config.toml
num_hidden_layers = 17
hidden_size = 192
num_attention_heads = 2
num_key_value_heads = 1
head_dim = 96
intermediate_size = 768
vocab_size = 8192
hidden_act = "gelu"
norm = "layernorm"
norm_place = "pre"
norm_eps = 1e-06
positions = "rope"
rope_theta = 10000.0
rope_fraction = 1.0
qk_norm = false
attn_scale = 0.102
bias = "none"
tie_word_embeddings = true
parallel_block = true
init = "normal"
init_std_qkv = 0.0319
init_std_o = 0.0
init_std_up = 0.0319
init_std_down = 0.0
optimizer = "adam_variant"
learning_rate = 0.00121
beta1 = 0.9
beta2 = 0.98
weight_decay = 0.075
lr_head = 0.00507
max_grad_norm = 1.0
warmup_steps = 380
schedule = "wsd"
decay_fraction = 0.852
decay_shape = "linear"
final_lr_fraction = 0.0
batch_tokens = 16384
max_seq_len = 1024
doc_mask = false
train_tokens = 199700000
max_steps = 12189
dataset = "wikipedia_en"
MLP neurons of a small language model. Each row is named by its layer, matrix (up: input weights; down: output weights) and neuron, and shows model dimensions 0-191. Each number is 500 + 40 x the weight over its row's rms, rounded and kept within 0 to 999. Numbers have three digits each.
Before each neuron's rows, "fires after" lists the tokens most often just before its 100 highest values on Wikipedia text that the model never trained on.

fires after: ".", " J", ",", " Parliament", "-"
L5.up558:470457567532473569508389440527480519506380547493548523499462518517484512481434508501466482522512499590513442463472518484476455471504539531435549515528468538531512523520506502477472440452462423508534588538479524426542548527483502489532470496534441530526516472480496468437494470492525483494527570494566490510419463466509521581515529479441529480504556520444440490466462470550452523456535480580474536447498502594509480531480519536438506544504491569444522506480421524527512417433499436507591532492559465500469480479573589489489530437497498539515496528509530456513514474511469473454
L5.down558:484505423473498571488581503489526450527518505498438533496529584443501382525469572504503507433497518460531530447544514529499519528474471547561555548477529483495534453433543431470484489473501560524406431534493483559556516464502517533480494550520572510405535472479529503482523474506513495551526531508497517470503474541508476478461544473570464533440443474483546489491493516484529511512511518547471453495476500446460532499506489511532456523574528410590484460556504428424487528563461493483543459519497567495545453570507415542457477540503473528443479528456397474463461549494512497527

fires after: " (", " |", ":", " c", " T", " S"
L3.up739:479430561504511543504488554504475532588433508545530538530455496493477523482501509498500531577529512578514549469486524436550491543536540500528499519453503500570471524528498523466525524473477450502503521500453506433552502527474513454514439522500415494546514450480532487461525520478562434401562563455501474515500490484465502612496439534437455493505518481399497484516491475605516518408511536528473562455499505518568468490510569550509527540489449470471506463475460511485561498427543457553589484489444509414478512474616515472459502454516506478494494531529512525474469519517426478438
L3.down739:435486526471521429552479467474518519537551567494527563467611574491481436530533500492483502484501499473506486542525417504477487507488518512593480450513488497514500466505581569471494551542531559490514471413560509496455456542492479579513493516528578502463483435525539524502468568461550462469501469487497551485471476507518499381496566421531462502544404450540515527506533484443510514543464433523491415451528425469503574549522511510529514471516510504503480499482479481509482552518485485477474508438546473585509466521443511505405554501522505453493394492483546486455514509503558535479

fires after: " the", " The", " and"
L3.up320:564578476473494513411451460542483517545493531526494543493497503463484511481575509440509535431527620496475547488483532550441516569477497448501547530494486458510505456460489438476456502512460471523472540450490495454501494546564503487555504482517547432516533579554495452533548569478402489545525582543477539535475442533513431480535495477487474522539538493486422502465437488521478529487490444566479536504555593539506448532470495515498427475498576481548496511500494452499437550509526463542540536521566525514529478470464444460512531518553545476496362441459500462504488514543480503501
L3.down320:467509516518503509492560479546445411479535511479548544389581541509455474524489465486414525583472551526485507513481443527442455441515438457573512452553488471496513511522506492480532461467473495514514524516575527537440459444508462527504497566492508465463471532517557467585495476510508475494489484444530525468512476491531513465513485421425453497500498515464483488507516535534452456564490554555450522507493523469482484536565450466434473551501554470478504566512488533540526462501640527469528459489486491416464519555590545456434472496565490512611541521494437523494512527507526490458

fires after: " in", " (", " of", " ", " In", " en"
L2.up206:444505527577509527517527471553439540483482517527509560430498480472454520489481483493521499567488468550558493490475490524496426534585488531483529554428436487461502466537534460514472536471531488506583540528539466511559497534518483516514508528485516523491474441427573545444474508564535476463498461572517525483457523435468509522535513495517477531567504497511496489463429460462480437586544481521516465478451496517488562569479519513478557499506553536529469540488448520485498485477514444416537484472506468462629536435566553432447509420486508505542491481568547532516440512479526432378
L2.down206:465561540518451564546526441484458493476452455470490570501531507492521500512493485520413462475453581560427519437546580530469512470536562462504500556565478538582454538551535479476468451498527484491535448469518523516520456488406566471507548539548472460533486541545559531574439518474474498413485455472450510465490456489479523457534524507406458544498565505420523518472483538473512494570535486485500474467609528506494461544457492491458463513508417495511516466554533495519532474466439504491527567526540492429538508464453477536502476513564529523443541457540436464468543479485534490508

fires after: "–", ".", "-", " rep", " |", " c"
L7.up250:503527466504540518446470531461527460456551548471496516528495549482496519488427570495450531544543467572509478482534575441564462527515487472497432528470469473566515505529449512595566528471574528471514541515485488506497480409523489477423405549620477487519481492523468522473450511554548474500532470465508533504496509470479513454478452531523441520569497481516518509535436572553481421414470501476560502538489497496466494525520545563484489481522491496548478521532555505488588505440537465444420545444439496458495524420529488467501499557503414525512519495564554493463495420471484477487
L7.down250:531504537466537560466451622548498457474581496480531484457527471550480524478545487424547485494446455491514493518506442552453488433542440472526520494475509569441480491457497489524486558545466482536528497441541527542541433503556512551521545494497534467422484475501517453491551487462479503554473471562510469458480531469524497454504491459456519458459564530506499537432537489467440491546580482480461498465527462519451445470492537424555518494580526495415549468525526547591461537500532476497480434460503519557403443515507521603488483490528517493472418514526521522504498473597529531486

fires after: " In", " in", " returned", " L", " St", " According"
L2.up202:492495501553501528473511445504465491448463421545493557524531526501509520504475537461429554536492462475492515471403442432447488519508488487433492500477509517492507460468505468448455542443547502533580541562533503503556504490487502563518482478437483509488457543537464566474472468495459531514553512548593497492516526426481541511487502401488564424559560560593505494457487550455473466526500521554449456491470454561538483544464529484462517462457549509428513522477414548540496500543514447451573536486570467490559484459527552479444500437449478482508453460549575446527473474453464473488
L2.down202:519422489508401461486517551603469542509439520477478544536466551505519502485531507455563513523632439561507512463520528508549531498519519499562515442497496568462405461542597456499463512528456556478490469498447553489445492451566490476480482523502477461546543540459552454503536503547530484503484497461477456457506476525471541501553528484499422529501505492485521493493442487572523512470529512501470529457531545475442430480511488574491586455426507462473506525515462491540530425572521475496456499521491457476525534436468482453462512522468523553558407465438508501483462460534546555548

fires after: "19", "18", "20", "13", "16"
L9.up688:503518486580526521558489516513529402464489527491520517458500508522503515428489452494535561462470535510475459491503583473528497530511473499477495564527418519490468493523508439476477520490506512453514520591422420473448585530574601565492488483498451542526553495520513503507438518549599519508524527547470467494487511424496536469505458434542498494530514538541492476447472500565431376501504484485550487541514499515509514515488524496492549506503544460438402488559480505484477474494461427459505543511594481494452432533505480459422556467509464485558574445577491501479510504475484500555
L9.down688:573448543538484538528442529481507465461463572530498434546538507565519435535561569518460507455517517558517464499482470568514549523448497457528507533526517498503518542476534498465503521461542507463548419514512461551504505470481580512550494548485486548536535580510491429458525509435510491489428465551505526508495547471434434505515491526485536497466445586509411434530452470496604478451527526491499477464455534463511490481474463544465484555478445478501485430540423508523530488475480554488520500521518450473531477564558532448532537497472512554387462383461529452465499537455514497503

fires after: "C", " C", "c", " c", " ent", " reg"
L3.up610:561492479515546444407477464526552563479531513530535570431489485480482540511447569348534513502508473510501513512492530592466486520474512445511534494428499504484567397475468414539442562429491501483488499443486493504535491491565470549470506523532488510500494510517504520519509498500529458573496553488564488535548540457435450510511440458516469484564549512535443497515450469522519480567497497539500523521500558444447513468517442576494493553472511454508501537521520495427494540497570490441524568585531501512493537491536414482538477490519464508532475381493537519446477525508488521466
L3.down610:521540477550527534554546539510486458501521507543530520406517499550488464507496491541509422479448489552520410484488501499456412488591470567457502458464472547515531489522465405510469446487517404498544548556524443468460502493446517545542547441492546554509495470548465528481462499539463418512457497454538463536506485427486459528437507477496490536530447518495532482528506587523470465504535511515554502486443493517514473596505460522482449470562514514596543468493475485542455498435484525494506505558522438454568527495520534490501592479507539486610520435434480424499515503459482506511

fires after: ".", ".\n\n", "==\n"
L9.up582:453498528501546563504481487510462447503409457433434583499458482531561458480450487457426507555489554607476485493513544466568539530512502489511502494509574582519572446509509462496433541477462494472551586544506515476498470495468490462539525581525507522490471563523549527508425502537536479441552457458525480509499509467523480482438470472480520438516510462461473500478516474556512467512478427542472523453551448512471498553516484552433532537473543519451475461466443567549526445464518482442578541514544485507550498496575478507499545415556485500562470474505514572491419488461474461503
L9.down582:467483460523436483518493528499458473567492534492508490516536512622610355506483496544540483442528448512553450486438501489456466515501578518526454471552442497457506508549575477499500464528495621498528580503481448527470504483390564460474493507457508528528517476507474473457503511558522546401514458476532537529522511460451541464523509444462492489425522487539490476448510549470547501498482519498481465474516493504490509550507414505520510458475490472484430565514520507529472499502491508557500449513554469520515522554585497491502480534496533494547455551462455439464518553570497518580

fires after: " C", " c", "==", " V", " Acc", " Col"
L2.up241:528440453511463507411513395546576542429523440530495570431511540500470516461496515476551500500460450536462494491488500484480508498504504489443500528495483550519574525479533389557452498427513505485491508483472470495489514481554480520519493517475515565467535535514494580463471505489473484569521522501544464473531484526564472479532490452565486463525526551501413519535485533468596447544535479513530480520486527496489449534467492478453554507488530562551537556547549499506506515520542412477496558518493477461588513444502448498528481419530440569558431404572468490511506524455453450428
L2.down241:564504448507567431486540415516562525533512485515487456489474512526413385494463606473505581553561458566453474520534544508503465540552494497519420541483510480457480594529533420533492540526486513457439419509475442415519501587519514516474518480497522558465483435524455477536446519475521486572556528510435490512502557524541452468523507493474429514512454468468497492558532532565539476454480481529453540500519561526468444515499477512488476504496514531526542519485526500472524489566426514494450480555542533514478542526432522453489510508490499523475460497497541474428481465485581487440

fires after: ".", "-", ",", "n", " and"
L12.up498:489485474505565517515460501497516424486436491486525456532470490536516537471477558472494535556566554553486603415501488464499450544554498485513555539431452578460519475469517510450498449473490511461408501438496481472493535514527513526539465562503475466471467510523611476480514535502442490533505496506521473510502582465483487483473448489515473525534467491488516511453511472599524531491508506476558518436430560542568468493541532549493461535514465393474447451478455513534495539409517433473486472465443428540521536550576512520587494508552484437440576552495498502484428501519506478496
L12.down498:529502511495554465490582490475497499491572444541549477560518466515560642515501506495482479510427494507467443541457451524508464518509517468502540532524534485605474523483453478525546490513488502468513469492512583497535452479532488463504489519422558506500461477487454551504453438510501449504524512428452471519520462561565527558521522522458496451428554549586501471521460563463439509489534530490454460495556476487520487503523469416486527462498517491503538512533496493520525479607530458480475498476492489472495470493417515465504471518547487545524453425483568447582569499403397440520

fires after: "20", " a", " the", "-", "19"
L10.up445:520508516513547494438454463508533527515541522496556469469503512500497516448505550470506596496497490557542534542562537496497489533462447440552464498475444547575461495441484512532490462497482465495504527503511522518486572453499469457466376440487442534516486496540486496468517536457558512483527626478453502529476520487523543511520484520548485542475569498549464499480521490549474471416512504486492530456412501514493486550439482498543476582521542577466419499484532458403508473433515385499472501509435454459503485455541421494450575443496453505477498549542506571572475476516518469545
L10.down445:459464477475527416609530426533505505463408496532458532436518508540507421478535497537524521500525426526496503462502468542522524504581510526516486499505574512448515505457485445473543499488544559510406475451495485502584554461458492482514492537489499498484487503424612476493468464539503467528511461485523512568620523527528460494488432460531488468488499461542561504532503495521542496499526564551466530554535540479451421548525472539375506462471466484450509578515501480559483541520521481529560453493487470525520489514465495471532539478537451497482492538539437520438497406456534503490

fires after: " C", " c", ".", "f", "C", "as"
L12.up540:449462525526457536459496549492557561462494514543507554523492506408437580519477538514529527546530511527485560496519543485479461537456514485486455496449488545447472489563490502484534442489518475500542502440496555494503544470492491509477432477528497437536466480483478469485476468501542469540517492438525417561501613527499515496542455515480527548503433507475476524510417530598559488437452511454506558391529523528525600508508473492511491527547587555474474496567495473471549541489466411500505550571516541517503517453532463472442493457463461518547464555515495522447507392457467440509
L12.down540:538502436481458531534526452541458522546447509439510529495510523453595547465405535547471514545487461473551463462544441540528511513563552516511472535478435505524529447517493470541489514529493611546465476505576510478445478546584483442485540502542535491474492427440521520559491484544478481528500534583428498454465487462531491538541522463497466519501551474551441512501501483440482542508524571485543502451522522510439472426469504477505493393543546483512550507517492480524445525472500513476463519540456534548508477545496501504445427553553480572430498576422459527503481506500544480409

fires after: "19", "20", "18", " to", "p"
L9.up25:466449550524572561531496514478562447409497553526551495446420471469527509451460551442519571485486486486506482524494471514458484497508470412479523536415502494555562482545488504550483503510460421484498526518517492506468548515476412512548404497465450525566542467531492510518465519504489531496492466504469441530445461556544539468447501545495540540547530448521442475507452500525446486442524489490469519540507503560467609532521474511528488488532458455490447445518408547524416487437511490491482503522415511486450519485529497437563560444492513485520595532541507579561510520472523525471
L9.down25:550498526512589426510499519523602502543416520509516496459509506453530591563515490523541485503519482554467512473472498513516522489478514536508482527471521432468524465523519496541489436525493436514419539514475548496474509468495462510493553491509518462538476463456607451556499437527525497455508420499495527572389487529494465491508528508499461446571534477518378545496505459537564536540467573442565564525527543477437390506494497514502454477484456471452498504496504544482522485579447467445555500472506430520551455567522493495470497462486499564566506461530508442543527521509501465488

fires after: " to", " of", " in", ",", " a"
L3.up50:520559463476529540425464436485494537433494472472487561497442561535492497489450566503500537447438592449458504510475542485473450501543510408464517529516466485492531473616455471487450495482474485528534534566493524514471539531510544501523516491502463520528520545530558531462427538438480546546465526503516425436495482513518547498526499546536547513539538521494475451468449482504514452512528468504466526471481539531523557514486513491479479543559505508595462523563494502548422584450489480462457509483583509409528456494515519460519552522455524557581478487512467544443475460547492364482
L3.down50:545498523567529493556486491475467513508423484548421511557428514437536503528505541532495521507531475494451501385507466518535592473499442517570536546484543546523491456541469493525525518457484508485514534539477548436561529459553468467487520507464480517479544489451495478502454475543472504482538526542495447462465497578421518513496481446517545488528487551522499477578481505587499510522549551538550604521460453546551433437516456481475482451490510462501414489450491522501515506447445520432486448517445506532448491508513504438539472460496601489527439477510554484548506475445412563437

fires after: ".\n\n", "N", " |\n\n"
L2.up132:512570470544443524523457465545495458459419486513466527494434481536539536429446479442480517515472498500463410451518518518573557477506462535485592510552532519546498489444442487555426518478445515520475530543498526390524527466514537476512491470472480528481565527562442484548494536493479513443538497526548442444549578571568502535470505489531509416516498549503431563515490462511494514429550500489444496476570488560561519530463571469468494558454522496496520496510417535559519542499491484485562494519525546506451474462515493489427530477475473448526430523481509500546500556572456452488
L2.down132:483492482531541500537532551543485464565477521470545426476521468565521503515522444463606534487500467489517504512531386522413483494535508461508561518443512528527441487511487491496544530504465545449426521515432447444468578495479562472530532540462498512469521518516548493508496555478475500491501466470550472498482423555466513449541506497600483478599540496499594496563474475528454486567551500461568498585544504487541448483503457430438532517445453451485493503492478582522443470497450556461499473489489438467555533475466462520417509539525471488524477522411434507479499489498512544521

fires after: " J", "G", " G", " R", "R", " r"
L5.up515:501444570440455569514477477464472535462497505499579512494480534501451537385509479527491522494495570527375455534473500496524572538415508456534487519554559475522520546516480472510490519489449453465541534464442530446448495500496577457539556563454405540529479473503482583498485449454420414519521505439529504486448465506449418562526460508500507509505576488504481537517459515559629439522501535538513500472473508517496554492498526516529503482553485517540504496569563500461494501489493440553488537527505481445491560519524470475504554512467465477548505503552510508484534444493442528520
L5.down515:467466504487476538534497506561501395526508500607521450508502507463516536474567531438554533503472461466511498538560492487474508470496476544514599515486499593471470455504542536533537553444502542475471462480545498475464480475523484516492497535469399449508536473451432457516506500506542479538523486456579468468506538506553520485558417483553511516498502489532533520442419464461450512513522518475486501484503494480596484463534482456482514511387492556486457512518553474458553506500507525469501465472518484486463437662452542504497548556541541508440448569542452463517546423504492500473

fires after: "-", " the", " |", ".", " The", ":"
L3.up139:489490505495443556514459447523508516529484553448490562410487493496504479541468497509510525594559547510516461557495477490503500575494467427527542505460492464545482479469505457488457444394533469471429529512489547489497530456459480518497519524512498492557494496528464505515442575483525491522474561455480510498456431546505463484560461495499520537483515473449509467518410432530451455422559453529554497439516592524531507497500536582512490500508496534480478560579498433415517454394568500458534562502589421498510500462529541493482548477561478544593467471450540534512489502498511528499
L3.down139:492482508529481547464450443475476534545518483558543545515497472582512515431495531428571463460504422485481528469472479557470432509494514528482519476488514542457421539499578434505531545530480534491475451548475447547555524506528465478469466489514506474537507515382540510407497455509528471509522536527475440507506519497517523535496501472527521526444519494541463517467519526508523484616510536428532524513497492443501510433465485522560531481491558584432456457514484502483572486520415432591498466483469540464558459530553459539526414534450520475513510528599519496458485562472436519551

fires after: ".", ","
L14.up695:484446516496563462502395490462501483481466550579551505482507556486557519414490528495431560433503475499479483443515540493490500498535508481488590515507566477448492526459493430494564446519555495442518475511466546551584518527531541525528495527434462557566480483487433492497517459469508479534500546588450518517531513494532512470484485520487505453494528500528421581376543482500519490511489467568501575439512517458489475498512482532467427567486472486413508455535493465466512495500476474496552485431534429539546516558580517579495512560490506490440538462522528561466489463501512539444
L14.down695:460552498517426542503495484516425486505578521489477471516460587467418564507516449553482522486454473541463528531465518525509478492524500540544506503513515512547457458457461511515522516498465486520412456504524504466482552495522540438543503475498511498565463460522468405554495456497460481559505614535584567525465533436555500559543494491464481465475521609567521512518502522469485588484541512494471556470506557437503481432477459483521493451504492511507480503525584532502459528498497545536585419472542544555431485509410522478488451515481524525526459418442546445511475503485436479511

fires after: " c", " C", " G", " st", " to"
L2.up2:504469484466485481382455486466528534489492504480484475441479500451464510488538574502510472524475490509534464558455516486490426533505568456467528487505502458494517455486451448511541538465530455468418513447492527493509648481505455530512499437511491556492484528523507584477493557420535447534532551495544486506545496480487460614520409485548529463465547494507514532504510539503519457529520526558527511488463534468516492530527455445521514530547524584550538538484526431457501568477489513552472531503535513404522487439556495497523524510480498573539499415531499513412470454525516390448
L2.down2:521444425500429507492532416474494486549536478569509517521512464469496456522543498579610492438436586557521395482473476483468468513530522495542427543476435578510549502531491481502478500439500506498558512466480504457472562500488567462494501497493458514563486484510522508496529509475481547542540482488533468425534482500462528532509489531518532502508460426439483502531535458443490480445471524496502523509462496551479453477433514504521459604547563486506475529560407497458500534459473474486461518452549563588540465462510496517581609435516581525538501468513478455449486517496495529514

fires after: " C", " P", " dis", " c"
L2.up316:571444522477551476406512516446501590481504532516451486445459467439544552519467527449563548535444488523508488517473493499569438555511603463559500536470556488547521445539514449455529485480550460518484484483503480468560574490556474517490483548496462509523515469445453499517539486514540449547512470491576439523466549472587452538465474496487470528572496520501515487509480468513454535501486482463565454529498464511565548483558439574513468509445479515466501518540510451406515521510554463483473541577529467482533481406473508499512433558509444505492506380526512544503508537436506463512
L2.down316:547390558594574532480513628516543516489522461543558451500574467489544547566502455465487500487501449483507523483443469458495502521485555509498541501540542471509488547508534477471509502499510480521462576477529462458435435501581482516535527465534554503526466485469422542521544532574489441439513512518500493505540513523508427454423501527476465491517501574485497485492489504464454563536415513437499498476563478488511508471440509485498460439494476480433539541420461403486538451493521523486510523505442451538459529508526454541496432555473515437515508483505507440564548559541449523530

fires after: ",", " ", ".", " |", " J", " to"
L6.up743:464405518541478555481502468520432534509468508491500568488514518463508516479479481456512599578559487512451531474500509535487547483528483361424508526500480534507503505483483412490449507478479435527541521499527477542554522495507469474609536533489487500507454496521495574533520528430455550507526505505520485454481504471577510545556535436457580519550537537482454505499477472525549393422524447548408464532471504497544534523516487491499478614505502488458463549544452501463554544521471477479476502507485423481497513510637525486473484500479478438539447480505519519520500513455509508479
L6.down743:489566471518490453502480521452543466477461526469546484535446481577498364442535503523502459411443467488503540485532501533535471468477581548536473514545527488477489504514509589509551540436538582478525471492460502487476450492478536509459496504500523459480511506464471452523468514512558463521535503428530546483515485518455524522436488502559433467509445463536545550475560499482513547624495508471600508497560444520481482524441560441521514455484497500518491507447538508520516486489495541553524505474536569540513462464447494542474517436558499476378517497526396426488536502467540543532

fires after: "In", " In", " in", " of"
L6.up689:512493527497483484504501451446566548485528526484495477470379547497455486478501560476438493539531507387523431547459497451533485493534558498474534495528494433445524547507504482505496554457537495565508523499489469516514550416470574513486492445491433466554474489509566533473492496472530449451489471530542525503531477464386477486539415482548482426576523475585438442464418557546433441516480537513501582514516519512498538517506550476497554537550530516509543523478559436455569503495493540462494532512514451526474520475507476475451506545508542486542569492570521523462491522547507481412
L6.down689:521531494489490492477524527501499422536482513471539484530561497568524417566516495468532541495521472627491539492528494530438501479484420475497469466486583553423596456433531543504515482506422470494516535523508505481413512530512506531520518523535508484452508508494462506500464488476490512466525552505467468517455479433573514448535556534481518542494544428472500528450549561474515445475555520503518459437438478476528482501514420588487397522483476555523455445471426522521521539417478480475525490439553488468511508483481543517529626512531500535500487459427471515519521464484573471557

fires after: " b", " T", " S", " M", " t"
L9.up584:459531530427520518488431505510564504456498508567417536502425484503502522503515563455442496516536514502485558548452495511449513492392513462549551430507511459570554484466422552484530509473447485517491510555531571517514536495488527463558476509472364471526482525528484533470506497433531482492492512453581499527478497490504485485564470515510522530592561491530383501466519461544546443520479540492429502435510501456495533486500502513455465493466511532538524520552474400545504571509547521497595488538474483457453483425498497453567491541446499494498515529512533476478451491557448449522
L9.down584:468541461474481460530521499615491494486529462496484485506548485431453580564460525505535491506531512519499531520459463473495475534524503469507441515512463522485549536507547563457553382463489488518524509567477542465498461481462426527494474575556442564516459517440527550453504455474467505485444512526490520476411508490474541521512460480464539505546572572467518578423474514541466545500470500450430468438501533473485549490583499542494594430515475572494422525462461493545540500535445538524456549497504484493432470527511468492513457543410515425466521534482499528535508579491532536501

fires after: "In", " Ab", " In", " of", " in"
L6.up381:483521494413521592518444515458497600493516556565429479556447465481473529508477564463396514472510503442502505395512524460511445531417492504513556509448557495510514464495493494545498528491584470528564494488517516489532503492472575470487506530459471455532499499475510527399496469462514496503494454484600484489507512413468484532500514469528573489492526474519467469454556512524516441513498467568550517479506468550555511507493576497495563541517492509504529502510516388483452525435528554513517588496487472473470480484559498450507510482570512410523494510510554511480438463418423494502
L6.down381:464439572491479544557536530454432488514536489497568502517532526481454525538451457472433509503567503508536596569465405494508561454476496454512470516467520524500458507477560464524530555482487508515429517480571543510491543490541510506577510493560489522402542453426467520530488450541483529496494487564549494519463492443577504517565516463428479473511528496490466490512426447492482545484382495471473506483485556521502515497523512498491478542472459451465513517465401536452522512522482473552442503544460565415482527580502519526539458565444506576509449481507457505453485481521573492545

fires after: " the", " The", " a", " of", " more"
L2.up166:485560495555483440453456529498495544479491572526464534430469538544471489469490517503399579522507491583490477495511561557520476487492508485453533490542539563489532487501520463468452509504562467453499612503493517504481493442493521495558575532514448491522488543531476483515449494427452509609491443498491484503438470429484508500481471506461492477500557496434475520470487489489494496542527442531482514451498518525573517523518476469481550604552508521603518450480522476516496554391512437503493510480549418437525515462547500409551582524536470516588482496502503566509468445489478464517
L2.down166:494557470496522496445539435495493468579465446580518503467496423450520532504498525481504462476540524511501505519533551494503488487493451566506464449480491580509550603457477531478455562523546565541493500500501469508552493430420464503471498544460476439449531512500469491464518469493557420490507457513557453508577563514477453488480476487606525514502524505513482530504560540499499565570475514483496471518512483543528508451522516495494517533474525477497441487412445507483568467447521523456510462513491519603466564423557522462460505468505450384500485628497429508463508517511433516506

fires after: " R", " G", " V", "ö", " S"
L2.up682:529508543502454562500548479492486571554501447481539554450503504464537542449494482550505564440520554554397426536551539519491463514433483536545559561535508548537486530502494471517451456474432454432493506460441503449494537484503549430553525452488359514518537534483477525533476497445509449533583506473543512510463492522465462545495462485497480535464580545483422518504451459527508496517500515541481464392467540553503476513489502574489568509514454474524531471571517493493527504497512436544509530516515538447520531456481449450530559495470460491547451488547474572437490527520427497498
L2.down682:529476515440487443471563488516473464469468508497503459450602465468458467492509532575552467451489465509490542503520477494542554456483515493491533545534626504506524494496499520548573526434504475526480502534526537580433527502582458551465487414526457547399484469454464436565476496497518473517438423515546535542467491498499478441506464526461505571497423512506521502490469519573489456484518487531542521530450499498444454482571441520458567500440519481491513559515502526471527504478490432526531517469584470517452478587503432527482508448526558432513462511611531509493506457506482529507

fires after: "19", " According", " deb", "20", " C", "18"
L12.up443:486482499534502520535492426581503486399424520488469527452457504469536504519497560454534478497442446576399473489518507465445532500546536563485517492521556514536524436531506467506452530467481487510460501549525501420528574478557525520547500475487446537505525581514518545522534497419550453539505508498499476522461519471575477504546526414462450443516498542442527496521478491561479481526555512573491560498555527519475499514530496491451560473451446465456515545526472548478518442499487471498490516570520563465588494444468467486540473390534500498489492357474502500497569482507469479504
L12.down443:491484520477519464512489525500502520627528550582478514495535497576526447535537519525472530499561429497550489449404491506559484503466461455520469515510422543510537480554520527459529443524500540497495399500519506523558491462429450533441495483487519480508505508543481453447520517569521539493463533502533398519522516476506526483532444514535431516500519467511574439505536505507516464424504542510531558502435500468481547591420437490410464448519494494485484495466501520548540509516468512527494475536421449497447455544568499502428533521495508493368520519526447526478536477471576516494

fires after: ",", ".", " when", ".\n\n"
L3.up142:542451538514492470483476481478486475400477442576489500491516481483513523517514524442541545461539551536448513487527508555555563563550534415506474561497484535489531421485480449491525550474531521484490521497499530461511481526581455447611544529566494516501475517557482528568527519496486444520550491553479506512488540510519487518511581456398543524470547518489485565547508474522476474460477405543448531427452482468442447511487514487485425545513620441527525491582423524504484519490517412494490500484500527479513475483515431537538512505513494516490455407490506576514454456500479440496
L3.down142:494496480531512499520444488554449472570443501480523475517515450587495493482478513586519544517417508425481450475441501471486466456501479582483445502557557454501468448518476529449531490513525509444483597514484514452486489522506511522499496501453492468464459571495481450541553485490549485502498536474582471612466571577541471521463508446489497516492497525540484520438497439487526458567536491572563527460487537483536452541564499555445498508499519533462478551485446506573528464525519438531519473448480529562580467504521515528522551487528466480568519517567483431439500458404425453514

fires after: " G", " S", " M", " Q", " T"
L3.up156:496529538409506493440450491484555492472485454496501513455451490454483575472444540414534558493465487445453507510458490472482463500496514480498455479496444601579565452505463516493511509455504418484441516473501533423502511522529512543524443488529452496543526511527538566459486493418493480516549651493536479424508542459530482541518473488573582460475591548423497514475453460547502444533529548496468533505465503555549549501501512548501519519516504523528539471518462501485536511522532411493520536535504520483492502403574479469485495489463445543545502506577516521460490483529434547492
L3.down156:513497486479546479508469478522498466473472516491514498509429520368526643442518540413435517490473513520393502442491516488544491479491544537499491506511460518520567517514456474513496494463535399487478581511472566457538514457554533532483447531506522567512499501542496524504540460461505486490531522510519437470439526485475454493548486549537488524526540501428480580468490497540496471490498480488482558462501453517524550535510546572512521544458521539510489425443492510505509467513511493472499539465489494519504515490534483481469500504474448492572560524564574505470440503479332481387

fires after: "20", "19"
L13.up126:540498475543590517483519455409544442403461501495497491485408475527508524473473510458524486493457474476485482447538568456559500503524522553514474511523566494590481525540492456480488513503518486534454509529461514433510501495539466477512473590501598518547584542483539483533481527514544489525520492416501484478529505525477564469514482452485463487510507487486477475410536523532461487545507552490534548563511531469536482467526562514481495574471489478481437409443611490557493489464418445481528556505534528577540497492458436496490551490541434500535570497493538528476447440462432462553
L13.down126:524459425482462437478470504501451496455520548533409507501529518603555469529492518496463525488488505481470476519481515554441471509487473439491470457510495546522509520521548443530465450537510567472505567444416494568484494520483520455476533495559514558475515468507542546543424416530493519538484534508510555526502503496544526471499505456434528498450511381506471494488473483450468543496496501485479408544544446493546530510566459481490479491537556572506551496502475465531541453565528534435420500526434504429553515561483542441442497567471504581499543500486449531561445552536568544468

fires after: " V", " G", "v", "erg", " R", " Qu"
L2.up113:526464454453442563422478490475528519510454474504575456483497484493522526458388493482520528499473556463375498500491503528429458504530520454573513514518423551470510538525426429507520483527451488452508521480469515482491505620486596468455520519509514493515464487512553576494492499480507507511516570511511457448504489563497449530520512514576501493519539491506483546496483487562522475422512539492515506479553569513463511483469563502464545571537511480489507453586504461428470449538549526556495539532570501452497458488488406511495538437489408470522527487583525529490493427456473521491
L2.down113:432431467525466451500514496526502495475423589516514498524536564484507596549510425454507499525556574493525515513538542449575554386527536493446453548526491454526517502506488458520452523458528495500442444570500542447525543464533490490499516542523574555506476523406498426507518552509517482454499481480485526562482545509528469478501522484472445493476538572536501550456540382540518521470474588538474461483531540505529492475544491476477527480483495479424501544551420482435494426564506498539483541473459505426467468492513513562515493526484515475493518499433492469433594523517499491504